config = dict(
    d_mlp=704,
    activation='swiglu',
    init='trunc',
    init_std_down=0.0121,
    init_out_by_depth=True,
    lr_mult_down=1.5,
    final_lr_fraction=0.0,
    doc_mask=True,
)
MLP neurons of a small language model. Each row is named by its layer, matrix (gate and up: input weights) and neuron, and shows model dimensions 48-143. Each number is 500 + 50 x the weight over its row's rms, rounded and kept within 0 to 999. Numbers have three digits each. A neuron's up and down rows have the sign that makes its largest values positive.
After each neuron's rows, "fires after" lists the tokens most often just before its 100 highest values on Wikipedia text that the model never trained on; "fires on" lists the tokens most often at its 100 highest values on Wikipedia text that the model never trained on.

L6.gate591:427532495500465512516532512502448490547535522437528459520524519397579580524513509477564453543503418574513428553495540471447508429541459457549500593603442492439454512482497589472466454489523413434456520466491544535496510418477509472492532483532556501509528581506497505557436460473523599582
L6.up591:478442501540502520460519491541523463424549481555478497473501575473597512514479390579494542514502499466477566437555414521466415560518445425545542499502416501497572446508523484544448506515484406453545563500505402540430504349458518481530528553469556571539542484394425536420503470492355562536
fires after: "1", "2", "8", "9", "0", "5"
fires on: "1", "3", "9", "2", "4", "6"

L2.gate269:471447490598501617552546572405474528429613551508499524629522498577462447536495476526557476588473488510506473518528462510455520471463447555487472442477512529493488557513462591469541497486513565422590567433474581506493486476536488528589516562424500507537613495460481468530548507464534508535
L2.up269:456487496422434532501401616390468552492450578534401490562520486599485489510466427591537504475485530555487508420531579523410456511411442522474507493518496511523406492536557521437579502455497532553499544496597538482462555572537481513588487490454508490521499474384395551517425468489434527560
fires after: "\n"
fires on: "\n"

L2.gate681:576543455495479498447481481461458525469490418527528545549513488522487516489557558478511578539447541521548480502452533528547532445501538479486413338438628524516473518537464535605543513507455473618438429451568523404526578518552588516379565522536609490484566620524475467545389446492480516508
L2.up681:510486471480476433434471532452421453501458540549538504510545530496520409576497559463436584431467507473539467585489535583510469466435546579441540349460418457441475551441502494578550424491524563512485552545529517467511512437568562490553506472568572506469495422497515500516508556482521532528
fires after: "\n", " R", " r", " =", " re"
fires on: "==", "\n", "t", "ud", "ter"

L2.gate515:513554490647521561470465510544446520469575541459407509510467496525563567434521462511454493576588502524536562511484461488469476464485564488448524507497496547559608572570476480482457479495588493522483542540432576492511551426476459491530486478493491543539530570497463474510578494505498612517
L2.up515:371546528471477432510534510516515486452499533520518475434519474475572532490468477586469498544490520448590532480463494458524396532422557511570491510509461470407415435508540464493571486478496528543512565538477603535537551474538448448524621529433454478552534476512519441552517535423446411589
fires after: "\n"
fires on: "\n"

L2.gate312:521490551464559542505481608441573553432472496513425544484548516437471506537495511484393561479455463540541500454511563498530457492451539522469563510541481517496493509492422476438523485476498458584543481495503529468375555563502467469514479556518536585449532526570502439487478359570562520581
L2.up312:544462497520415464516411479394392490516537507513493510498529506479530539439481545514437517487570486533595395536578449470414474486393529507535448503463430574555483513409498478458511473427564529422484440565500497509532532532507436407519532489470520538496443531414450509502534477442508479578
fires after: "\n"
fires on: "==", "\n", ":"

L2.gate565:412519461614499505576438498514513427466486506497470567418595516542513493623470583543429492545483485492436366536504476504406508515401516469537466502539556463501470472503600538506590498464553503560461511526530515430465590506552445529465463453422538475460447523498529536578505464468519524492
L2.up565:408590445440535447477455543406531487485464581546480567514597511444424463479576491543523456524440495487467485611520465508510511412505561513519442466574481441424456485497481568568495495508512436544490536431569465519514597404575488450473492465536521548557450441541483553601497524497539579609
fires after: ".", " |", ".\"", " All"
fires on: "\n"

L2.gate243:443624442503527495582503509506461511576493512486487474431475503512556558408545482534466533497563504527534450498452524541423522558596541527415496515582471413519500578585433490503538503519576501534452559550490535483488515423497574514482541456491532460549404522589599423542527521475556464543
L2.up243:467513581382514448480462499498538504490507555474555494524446545611484465414442499492443538468528582446534455563507464462592518459490447417453516489564511472521569468520524590527496554487473467547461392491433556427539600528523548481578466442535548538536447483457509537525516460534510518492
fires after: " is", "\n", " was", " =", ","
fires on: " a", "\n", " an", "ec"

L2.gate669:565474497484551473543450418569537456556553433423511468492589501522511563466469471506434501557546467646421507566465508407472520500564455513482522480589480594498490574510461551512499404489455425441537504510443480549347483470475433503481537589483439548438440566526521460443522531475485503522
L2.up669:576452593519418513493622472490440459428535446421564519485484448539549559477471549480479500465452454452452477462476505504498575419551478421577559522420409455498412442482513463471478521539559541549597519487444415470491508443451516534461487477608406457492523517457482427525545507552487518581
fires after: "\n", " was", " (", "-", " e", "E"
fires on: " born", "=", "born", "le", " died", " •"

L2.gate49:426569462498496584557562451439498467471534418492480612509511486501480458477497411432443433503457589407448402444498449510510489465391491527508501530502481539508493474492524588454427478443547516560526472465541466467537469484471518487539524459577506528539560497544490525518402519513444515564
L2.up49:443585551466511528466566466499469545523509474582546490507481465452471485535450489526469569530464440498429546528470487506470477386566433547484574458530473412493479495576483490579524496511505543521572444615513460454557546504552490442562521500594454524426473556563491472508466505518549426541
fires after: ",", " for", " St", " bel", " on"
fires on: " but", "ce", " and", " while", "ces", "ie"

L2.gate178:464539468536500545560500524512508527448533577554493624520478560462526449436521404412498471476489408541573586474488527515476472509473423495535497464531597475420554461449485523535482551442556557598554557576599545459519378545423514433544556516469581521564493573497434472555464419539505487593
L2.up178:436498478506473524528451463435475542450542533577507583551459567527512463481540451496451455489507533557606530461473542527578439553391595528488569515578506525505532423534517437445570541509500599491500555587552515462523379517351510459461501549461488489491427505528584430468509394415427609576
fires after: "\n"
fires on: "=="

L6.gate125:446531446514460548526517480616510466566465454475512516449567625479494504529505561568508494489519574527442483522569427462429417448524489529531521544542572569466481536465610548578562449526527550478534513553515491577535509532437572464483461490504525476514394425519542541534473520559457498638
L6.up125:460464518517440498526467512502425519439427455530592496444513493491478524508511534441443353435450517550497470513527455464382445413612514494483486465533457557509495521556455481551612419474460577564503449478484508467484506500511475506471525336483358548529437615442503551527490485432444481557
fires after: " |", "|---|", " Port", "|---|---|"
fires on: "\n", "ug"

L2.gate190:463490470405476501476429479477572551506544451404557579529563508482600522562450533419395487485449394479560602524570515494560547533454518456455502566506461492498530450524609397581489535503528551477475518484474509567534532455482493471373565557453502587416493533454560454452505454401581431523
L2.up190:513538571488517516530551485475502515515563576536527541550468491592454366547549498532450428451448449445509549597503474480560550584477529523404527445527578511485510554506475504539523519483492658480478449550446600455545515475491456477418434572488476530480436431496580517525523502484530453560
fires after: "C", "-", " C", "c", " c", " V"
fires on: "av", "ol", "ar", "or", "b", "ov"

L6.gate124:486472427571535422502458503538537515534471495436587500416558544488539499535529453570422484526509505491427434567448522418491520537506445571584479568457491577586559530521468440475587501589548483481506452460426530572492593590458431448474470479467639479525476506474486436520415475441554493476
L6.up124:462495550590579508470471551554551492511504488504563512498542536568494522480532540491465588440515449439538454503529500512587528473392441484553472505450543505493604444463492487529496479448518535525523483468546542531501487420501512586555494562525450479489466570535562579459482585496418473478
fires after: "0", "–", "5", "3", "2", "1"
fires on: "0", "-", "5", "7", "3", "9"

L2.gate271:391431528559561534449420475462548426579454486420513518486558517444542609512535414497457439505367470426450469502541520527488552492541475506464501437475528566566582532477493475492516443446468486525493524538622499475517539501480553518488470497495505589602484520469478508522445506550492577491
L2.up271:469438503439384509504471392545540429533449584533487580476589442486483418495482526460477502504490565460487501588456517540532505548451501536506555489552509493476479562408486454474527411517458450562458491544506568581467470493527540540462522475419510414488517514571542448393542546521476524490
fires after: "\n", ",", ";"
fires on: "-", " and", " while"

L2.gate604:405496592623405529477552499474409568480550507533440629568527447504538576510480445479537470565529482560442453570508565540541371524483480450484450493577474528437583519577520499425513419452463540442537567513459502523519552483465413463495422519536504408503497534403536531500572469495528539571
L2.up604:447502504461508516470471464511438614501459472519484501473503474502504585527540648565454538565484595468507475529465504482572362525380555494420483399612455514472487516532563474498485424510614594520456548514489502442526469597510455485513439479486527573600396491472484515469532525449520553535
fires after: "\n"
fires on: "\n"

L6.gate100:477559448436471516514449568547559471479560539491433478475407506434555579476518551533487535431505543434574417473577534490511442504507487463459554488572481509527465485571380544467498586442591489496466413527511534614514505468479520634478616560515519597519551457508443502451545518451503500533
L6.up100:435449450491555471415532439554446526512438475499557494481570516563528549521475489503467557512517555444451518460507504483552547509523501436424564555450377526530483444485425463509635484494505453457542509553452445413469498559539511577474527531437552411494516457568515472517523524559460545507
fires after: "\n", "."
fires on: "A", "I", "O", "In", " O"

L2.gate292:422466517440507491462480549489533436422523451565496531438451498481531453407501546519453525451446520471488443489491456506460479421486521476472415504540492612451466499459438505469569526481576494567462481522412529641514582488571489510460417409522464443520514508451438475572520562475434531508
L2.up292:537476472523536431470438519473560521573540537592529434528495512447531461383493592485447495416460480446543522534479469574491451542420525516401468442467548451597468542496460427463546435534548511535493411471510527574480497521456462479547474422415603505427544525392500556543466571546468518420
fires after: " l", " re", "ased", " En", "l", "ength"
fires on: ":", "ter", " in", "ac", "ch", "ower"

L6.gate456:430535408475481473605455533564506578529421464454475532443497476572475457541422474515534505527485514489537481552547504436512527454442504480579574490480469513500464483498501408467489553518550546558496520506532509528455407558461555479496461462475475474558494624505537552514489454502507645552
L6.up456:485542543537562489515479546504447384543487495563552487373624540588431455561507469505517502532468477514489553508501599455488558526489483537535533508462583520582497497440436559528448538529555456485488455533528508552576416411527524517510444647454535463465436620488581408623520488567535424468
fires after: "2", "1", " ", "3"
fires on: "5", "7", "6", "2", "8"

L6.gate501:498472474480461514443413592504479589477475491595447445428548531484397479521533521574502590570499504476399384489474508482492541509511568490475474546510545466563546457481512432407547493566502541481532480562446472441510421576568499531514561595523431489440491503552545458433450429484419608485
L6.up501:555507458573501506487499461550487481495399527528513515443445500489563568456464482433432570556512442519422416483588597488550537549376518501458532486458551564489486399437504483519558527618536547500475425541492534497460521467412457511506523475471544536485560534467474457500462534499535543448
fires after: "1", "0", " ", "5", "8", "6"
fires on: "0", "2", "5", "8", "3"

L2.gate662:508547570535517495469449509410450469422502540529468500459431566473413489532521566480453513495474525548550501537565484477430463572494461539562519541466471481567469484500430422477601560566508461536584489433500457538508434486527478455554452546492542473539560500454533428635592341535553476499
L2.up662:526462433527538417459537508557472490506549431494466561460497576473474550540492461498482477472578560474475466453441477420430486496571521506517477433410543597513577454440484468502549485540558555480487417419571492393520525508567477573473554535547602487406453523531425389532483424535557454491
fires after: ",", " .", " $", " (", ".", "D"
fires on: "2", "1", "0", "3", "4"

L6.gate681:442531494588420510595415455434458455470494453437440502506529538450482493494480489544424508499614523470506461478527556428485527498484551507537431518475534509494486496556568518560546435537440519527458507509526487540471545482438503512484534498475552514472474476556512613513429431644527533508
L6.up681:404550438518487571533552481438438501406505411451513520387488500549530507527573491510495568591497545553570560502528564605552421519474522543500528515464487454544557487500524400417521460544467528499507469440582415470550569493480529533457446532439589555506484514474535555613523432537388398498
fires after: ",", "6", "2", ":", "1", "5"
fires on: ".", "1", "4", "5", "3"

L6.gate508:576557495523516588434553468592534450474608515575510454562530467488513566530642535535441441538490481440473546494457513542554451626402534494464490534502504383511482536424552537471466624464584597578587454532443513457519478487464589471589475520353508469506510544586535520552531508527463493486
L6.up508:577484527504463542406534519539502467544473465505512516495495421523464475439564582549556503446533512515545364509438470466521506519509594427489564574450592505513475512449493569462405504467526471541462459477519511528535519407558618504456437576363486471525378527439520459510566593478477395463
fires after: " on", "On", " June", " May", " November", " October"
fires on: " "

L6.gate517:518492454459458559445472529440418503494499454495545466463502465539501466620477531488475465522498654535369540417507462538408545442489521571580449435468509493507504556571569467501523538450496471456425507520513482574494525436494407598528519459525549447527477487514503525506472513514609503485
L6.up517:507612547502479466546511486463418503510501485517477547468516544455503525494510449502501580499543548516603513526406547583527319535558531555523595564517546434487441397534413494501522496492422512511555539500452512541403482538444498459441526442447510483472561475473492505460453563435469536527
fires after: "′", "°", "1", "5", "3", "4"
fires on: ".", "4", "3", "2", ",", " ("

L6.gate123:566546392560504486590499451518495446552483551572486554553493508448590452482504438514507565516543407547447526446456525546439613479489512473492466574431535575487571449389577505510501553543510553483503477498429534555517584471461539416427443530539532489573589502485483535432483497472484428479
L6.up123:548498511517452379526507489454506555464529631542520419516555514577545498406503550557552538390472560535507569426572504582451447410482476540465529445533560501424545495543522542552561571543565485466475554541582537475564473444536428484539485512550477541473466557501538539510550537459557532510
fires after: " ", " $", "4", "5", "1"
fires on: "1", "3", "5", "9", "2", "0"

L2.gate201:593406486454502526529421526454464464449412494512478460533495500515563505515470399567398596504467407507532531499440489494527376455459506573583465500514534530547469620491506415454541478466454538536545572469505502550592562496480536547577562441483536548555446481550562491504524408459459542495
L2.up201:535498573399451436572528455463481450539531579460437449487567494492634506517469497562430580482421484458533498420447535480436444420509561499546509453562547475465488487460455557545464513435434586552530560511614552525474484406514537486575470496468529621479479534481511506541495425479431434560
fires after: "\n", "==", " a", " ", " dec", " A"
fires on: "\n", "verage", "ar", ",", " |"

L6.gate464:498400488461430494549544519538460474499471470492528476457507549468583464491454516464503559456493371435489588460481515497549495437567535487469563504512507535488459567484510437612649534470407500506444479549419566521465506433433415601462586326457533557573489546506416471510581600531530401509
L6.up464:433534376592534563588536483496450507531622432514526467388476615485573542419525357518493468560459409489518451549566539518474505516527483501483471433473593505524519531533502410543434530498537469455407448552470486540546564548448545462513518463572493512535488500529577445480518467473567383565
fires after: "1", "9", " "
fires on: "9", ".", "8", "1", ","

L2.gate666:538557513511474465456527564457483532463483554573545500474469533543417565496521458547559480475456429496561558456577480442515463490437530593439457455507505424521495465512468509511471542467477441496480493453394543499493532536497528446563464502481489513516473553526424557469503471545498491445
L2.up666:562547576510496510574560489574500457536506518575441587515471495589472430518534532478461522538601531438544453492441499483524598510498478469536544484517529566511537480429448565572648539512518525535455452481426525513565476522467362445474461489544532387466571497471404494418536473448500462444
fires after: " ", ".", " $", " (", "-"
fires on: "8", "5", "3", "2", "6", "9"

L2.gate568:524573393562514548451463514602571494512521443480545465569534477581540572546570568519520515429477516522529509531492483399581537436459478516508515576492525486546516549432500551601528424479538526485459573503450393572536546513482539519535463528449634541638485450565497551552528505481598440476
L2.up568:573455575470534475417521589533502480497490562417538481528492501471445495524561594608518508487467429541575455430501531498462391536445566510484516520435465522501519542452586509493521474475481457529587493521551507417562440494522640540541493544482534483491499511416546456539440549501501542451
fires after: " November", " October", " June", " September", " April", " August"
fires on: " "

L6.gate554:524409569585565449513503500410521469479484511509480583480484442529519515507456547461457471589557471490397526458458516592551445507446503533594460491502540515506531475521441435598479499487398496441425552478566556475515380559446422510467534493436477444447533530495498502424439536607600443546
L6.up554:441595454522455431556531583494503517457491506530540423522492528498598530422435498480450444531488523412586597592528554543473569464536560509502583473448519513520488522549475428553549435541403594510495488463517663481565504487413553518530497510599489524436485503489540527460487477499511493549
fires after: " ", "1", "9", ",", "5", "2"
fires on: "9", "6", ".", "7", "4", "8"

L2.gate133:433462454523551548552438423595618468492607626493495475510419498413455463476449518433507548576517532409498518606573451482529515546567511509487480409516513471491560511459528516491512571554529545581469520535450463469476401518474591449507584460471501537541517509472471457508510443474471514531
L2.up133:500536514524506503450464426552388470494437505595533461519497561559508448512434493488452479521421589458531461518462420492492515464519512479465537447443479521430501540530507504613454574647539548512533402499392520554622396477503578465473499520489446461472479518513465563584485507532522472544
fires after: ".", ",", "1", " S"
fires on: " In", " in", "9", "in", "ap", " of"

L6.gate344:526503477437544574545520519442581461463497578487523559565504441491427500472485574519435589424545490609512495490422541465592526494589454560428532512480529440431545471526555446504448436484572399481544516504385509546475482534390472507477475534529495452517599502481514474482472468519567514514
L6.up344:630448468487521483503579585474507486556428539412511444527556510519484463583579601504520518497480450485419493565504445448548367591469471493569349488597473496469525479598545480381430549612451524532492495527506452559447436473491455494560516537517538493475443568468429644487378453525507525508
fires after: " |", ";", " –"
fires on: " "

L6.gate658:442592584481537494583436525582521482527527491506511445478515467471500455514407544517501450468480534523505562490420425496482428576440430540406520442513442440530455544474467528470504442526589578514520482552415522506450500512418470516471465529498580517435481434549499528478489436512445482383
L6.up658:440520472455551437434610457552458385400559528516544507552551554416509517437408433506445580568516476391537478535477502520535541466569537488586544475552402494475452528489494550529461549561588464434533507440548504515459441457451479491499518555483448405516512532459466494498508506499473564536
fires after: ".", ",", "\n"
fires on: " In", " in", "In"

L2.gate406:440510459518457530503524350591450480498509550588497585477425532548451588522539477589477595504431467608511456478516484520487446469517580431556546503523516552576528524544492450508540541497501538532479575512474627498472381549452463537563509576433553506498470517617535505540450526472520594627
L2.up406:598467541547448472556529492555490550462542423468506532549509593491540512476501472553412498515462548508533432559547428531441545515552611475543476548564550560513627582452497486554522511498489593495489450580483530401525486528483524493525504495415474474531434567591453494437442485550489431565
fires after: "\n"
fires on: "==", "h"

L2.gate227:531502566453546548478518438394447476504550568489448547452502508448550604485468427485525468475466484584565528523382538520433492469434437562470456468499489523474474438500454484505647523508428536453412482583462527450450599427480501472461467420574505481540504535431547533552535406503490480630
L2.up227:427526504532547487418490535434459516502558571506459539451605473433528590516488501605462577479571481533506557529483513574525417550429519468571376388473407469593442534595541467484524456486477522588431543514535467502469474478495563523431513510497464489486482382523432497650533480476471531510
fires after: "\n"
fires on: "\n"

L6.gate651:458486477429462553518456436507495570468515481536458558526486486424521535473509518481430593576545496451509499482543499411557439456568545560450477497552488564589617576429496495535489421440525480530541584500496426470399549563498466453570449423440506503507541532487521511469507413602517540529
L6.up651:531492481536579513509517508494448510452490467498517465466446543432561484481467542515458548524528510448545534437382417404463491506505593427634545458552472446562533542493573530525455438571461592535590449609491471448423572495525481517494506485551481499462404539526580493516541518429479496461
fires after: "3", "2", "4", "1", "5", "\n"
fires on: ":", "–", "-", "===="

L6.gate338:553499395506512477466568556540532459502482405505520570467536446498614507448569555530469501451448466453470531468482568554494464520540556543544531547522630592496560516457477367490454555548514549437496452418511488440475492471505404490525500507465427478439502520483507482503503560441471609418
L6.up338:573502415612544532544504509492522498500487493569548521525513534490593524490672593458358528480513510465503553463464497576517532572526492585637556522424604540544525506599524525525607550602534502502488417490446518448491478440516510507560516553486487521463492515498435490491502513482590516448
fires after: " ", " $", "1", " a"
fires on: "1", "2", "3", " \"", "5", "0"

L6.gate431:598597517509543531500457544527514585442548450551422490491530564507526577547557448410524467534481495446490554507544505425458477584491514492585481554495432535505516499450529508535497478687520494567534528495472518489448557408502480497509489521466516459544448567468559530484557520451557518411
L6.up431:497538629471386467409512470504526451557492526522416427487427440582563528539466489440497525502551545482450522518462497589539530527387524554540461504535414541503453465388483476530434478549512469539585445497445501533640507435497441555476432570447467533542504581472455498535518468509596435498
fires after: " ", " (", " a"
fires on: "2", "3", "6"

L6.gate157:429441499558477532473540434572545401493509441549411467461515514512543639596592501422512486499520576561430499447437486523483462466474507388492573483587525518510535485461485579515391467447547445515526530566488426549435465508538470467487459427379547499480541473495484433560500587475480524451
L6.up157:506563462450492538516535496525516502459503490522595515587462520447546486536530593483448509460446434447403511514478463545548513551574519517465485559526439576548497532514514437459412477455500421442464497535555517536531444555481519528471432521400499441534486585499520496529487496448409496507
fires after: " ", " on", "On", " On"
fires on: " ", "2", "1"

L2.gate389:511511470528497463469484511572578484517502456523384529518462556488540502438415490488479429478614468527590460514415473496599584569405518540535404429482482495472479628515572524447529552495493517493580555628546517513549587444469548488465443502480522502496467471476485579526526426470501490495
L2.up389:485495408469422455560454439453470454449528554570480514404547569459600492566596444432416498499551536586535510461502507458467496598513500534550550510477468446489570550501437524454531450495441523464548539539406538442528394449347431513551494541515454487520502547490548544506543536582563494463
fires after: " P", " p", " O", " h", " Mar", " c"
fires on: "ut", "it", "ens", "or", "let", "orn"

L6.gate119:446510434472403441515458505588493494469590548551470451520517452493492499552559482443533565551509468491510555489474465538497444510412507454502453554411476459494548529501496561539404560476471547449458431558435427514498511557534488547492578462475465532475523507559478495560453497499458557408
L6.up119:543480524500524518441545625450470513566469547544457417487434433503443502613449524497523501574479488471497397507504512563499554597518545482544462527459557567512576528583491484474461514548459499544544512478483462475610436487562469517477501373479441421527546498586537491481534555430456450450
fires after: "0", "9", "1", " |", "–", " "
fires on: "1", "9", " ", "8", "0", "2"

L2.gate23:531441538511464505537552488562498454443439574552539489413533415570470526554548484469515439436498594466483521449422557459450587547381457453477500442459445418478499532550599495597521472501522439494506475478426518542504476506480570523514570440506461574472521513511429510492504515508422511422
L2.up23:544441518525623452620451469521574425457448555507491546498497509526530464374467451466437453525480552500568486541416559520505548448462482517491485518473503519566569549580509519488492474482514579477414413516495485495494526517509475549512525407436577497517397597427493524538476530565484458393
fires after: " m", " an", "om", " (", "ap", "pt"
fires on: "or", "aly", "ole", "al", "ales"

L6.gate178:463496459519465507559546447515423569542561492551533521455490450542617391434500537487568537492467485489472491472484438479532500403522572447542361463430414412423439448600475535469483451516447418496552525524512499461513561571458512605484438459470491500572513508525552477588479499588544571533
L6.up178:490491395505474448531572491427516530508500520499447483451474501449568479441433488536428601495426466506550449554481400464452564503485436505577596446489541518563491492538431503500475477595503517527510499540375511515508544505499510476425515511499478558437439597593505555604529554451525542454
fires after: "0", "1", "8", "7", "2", "9"
fires on: "1", "3", "′", ".", "9", "7"

L6.gate657:490515611544557524493533516520451560445516466444447532502625414522508472493451446563461549526503444540549469522604561556403495521489453498571518497539470539553471526436489441569490531487532583458495475490492350537581557524585430548476576508551510525464487570560537468455534576433526497393
L6.up657:520384476464482588502502490545535433456526563440557534586597507527485444480417469519512600585531514506465507416615501500473488531499559496518531550500491455591381558482570532500504519495544401473539478496514430563591449445542454539474480506451463462500548494538462501487534524392444503440
fires after: "2", " |", " March"
fires on: "0", " "

L2.gate647:563527489422470555563484418479502522583550457538504432501463547540424460476507552425518525573557514595587459496508485479505530530534460550430501541434514585594625466485463484498493506477529546514498477468483422492556517476438479607504452495461542576551566586412535555475544486490516556515
L2.up647:560491461527513559566485454513503508446511463533489465415473562501545572471488507400467607457540500628466539620488517486571509499541471456581404498519506543472461484454436470424550553516561487433484513440461527427483492492571455498417421415585603607589529516607544470503445587469460460513
fires after: " C", "c", " g", " c", "ough", " b"
fires on: "ell", "el", "ang", "ap"

L6.gate91:528491482540590382509560498588545436527485544490503535554582537484558528520516439446485462462521520557512444572584562529518565493519518410524513536462553511463559559554548434495606504507515507520533484554486389547412438436441534433530475587435487550512449519489457511494596523498566525465
L6.up91:503439418524499500594501475500625541448434470447520554412526500550562487574410562486492492510591474540526403524506572606582533530546435481440439457493493559532509507588425467596448560540526423470495526468575415466523455558521433473558524499438468432463517559480498434376558574521567516443
fires after: "2", "al", " an"
fires on: "0", "aly", "if"

L6.gate641:444525552512508520487482425529457450441572526466464477483479518532550513463492562570537513494476526481500529491447538528547466445551429537428503467542389402478414475435496455485491541499416541460552574521451514537491537462447509509439505430576512475473517538465492549535561502532440515531
L6.up641:427499471442531457410460464542426458486491459447471542562439618610532463518470462543540586622492499455470526511483459513511438558524392480416479499506415536566580625512494451430435516538521494482472489505464470536477577472498527438461566517539539450510497359569516464573526540421426586509
fires after: "\n", " is", ",", " was", " as"
fires on: " a", "A", " an", "'"

L2.gate183:462411549594449460497517432531451520520656462448487539439514457531471457623490368564528457443521493508444557493408449506580436560518435396581470510463470458425515517484566419574543404455521431465480533540450476571494523503443653542421443459626488520555460497514455466471402515527424634547
L2.up183:544516519452450568513505591526477491567601425464487447455501411509496469481506528553516473496559521456480502428477556460568499437490424523518525503510586506523523471468546531428469439514472464443517520504415594525462492468506520451566571529543522559549438576602568532511518548591486607452
fires after: "4", "0", "1", "2", "3"
fires on: ",", " after", " when"

L2.gate176:487450512506399515607516556428441492489474472602502580542446465486589582466450442502487537577512444525564538446522483466429396509458488507484476479526524409545510457573474483403498557428483497460567572456466482441523575540459494514507525440405490417498518539461391505501491481517483463525
L2.up176:572525473464533480513481528636504518453502507530467535470554590409455510466527507457528546575536484485477497503516430454382466515488502483490456502625456480550487434575576560591482478417570584528460509539459508555437496501462499519545537475448501503482517488465571504551542444428451498583
fires after: "\n", "==", " =="
fires on: "\n"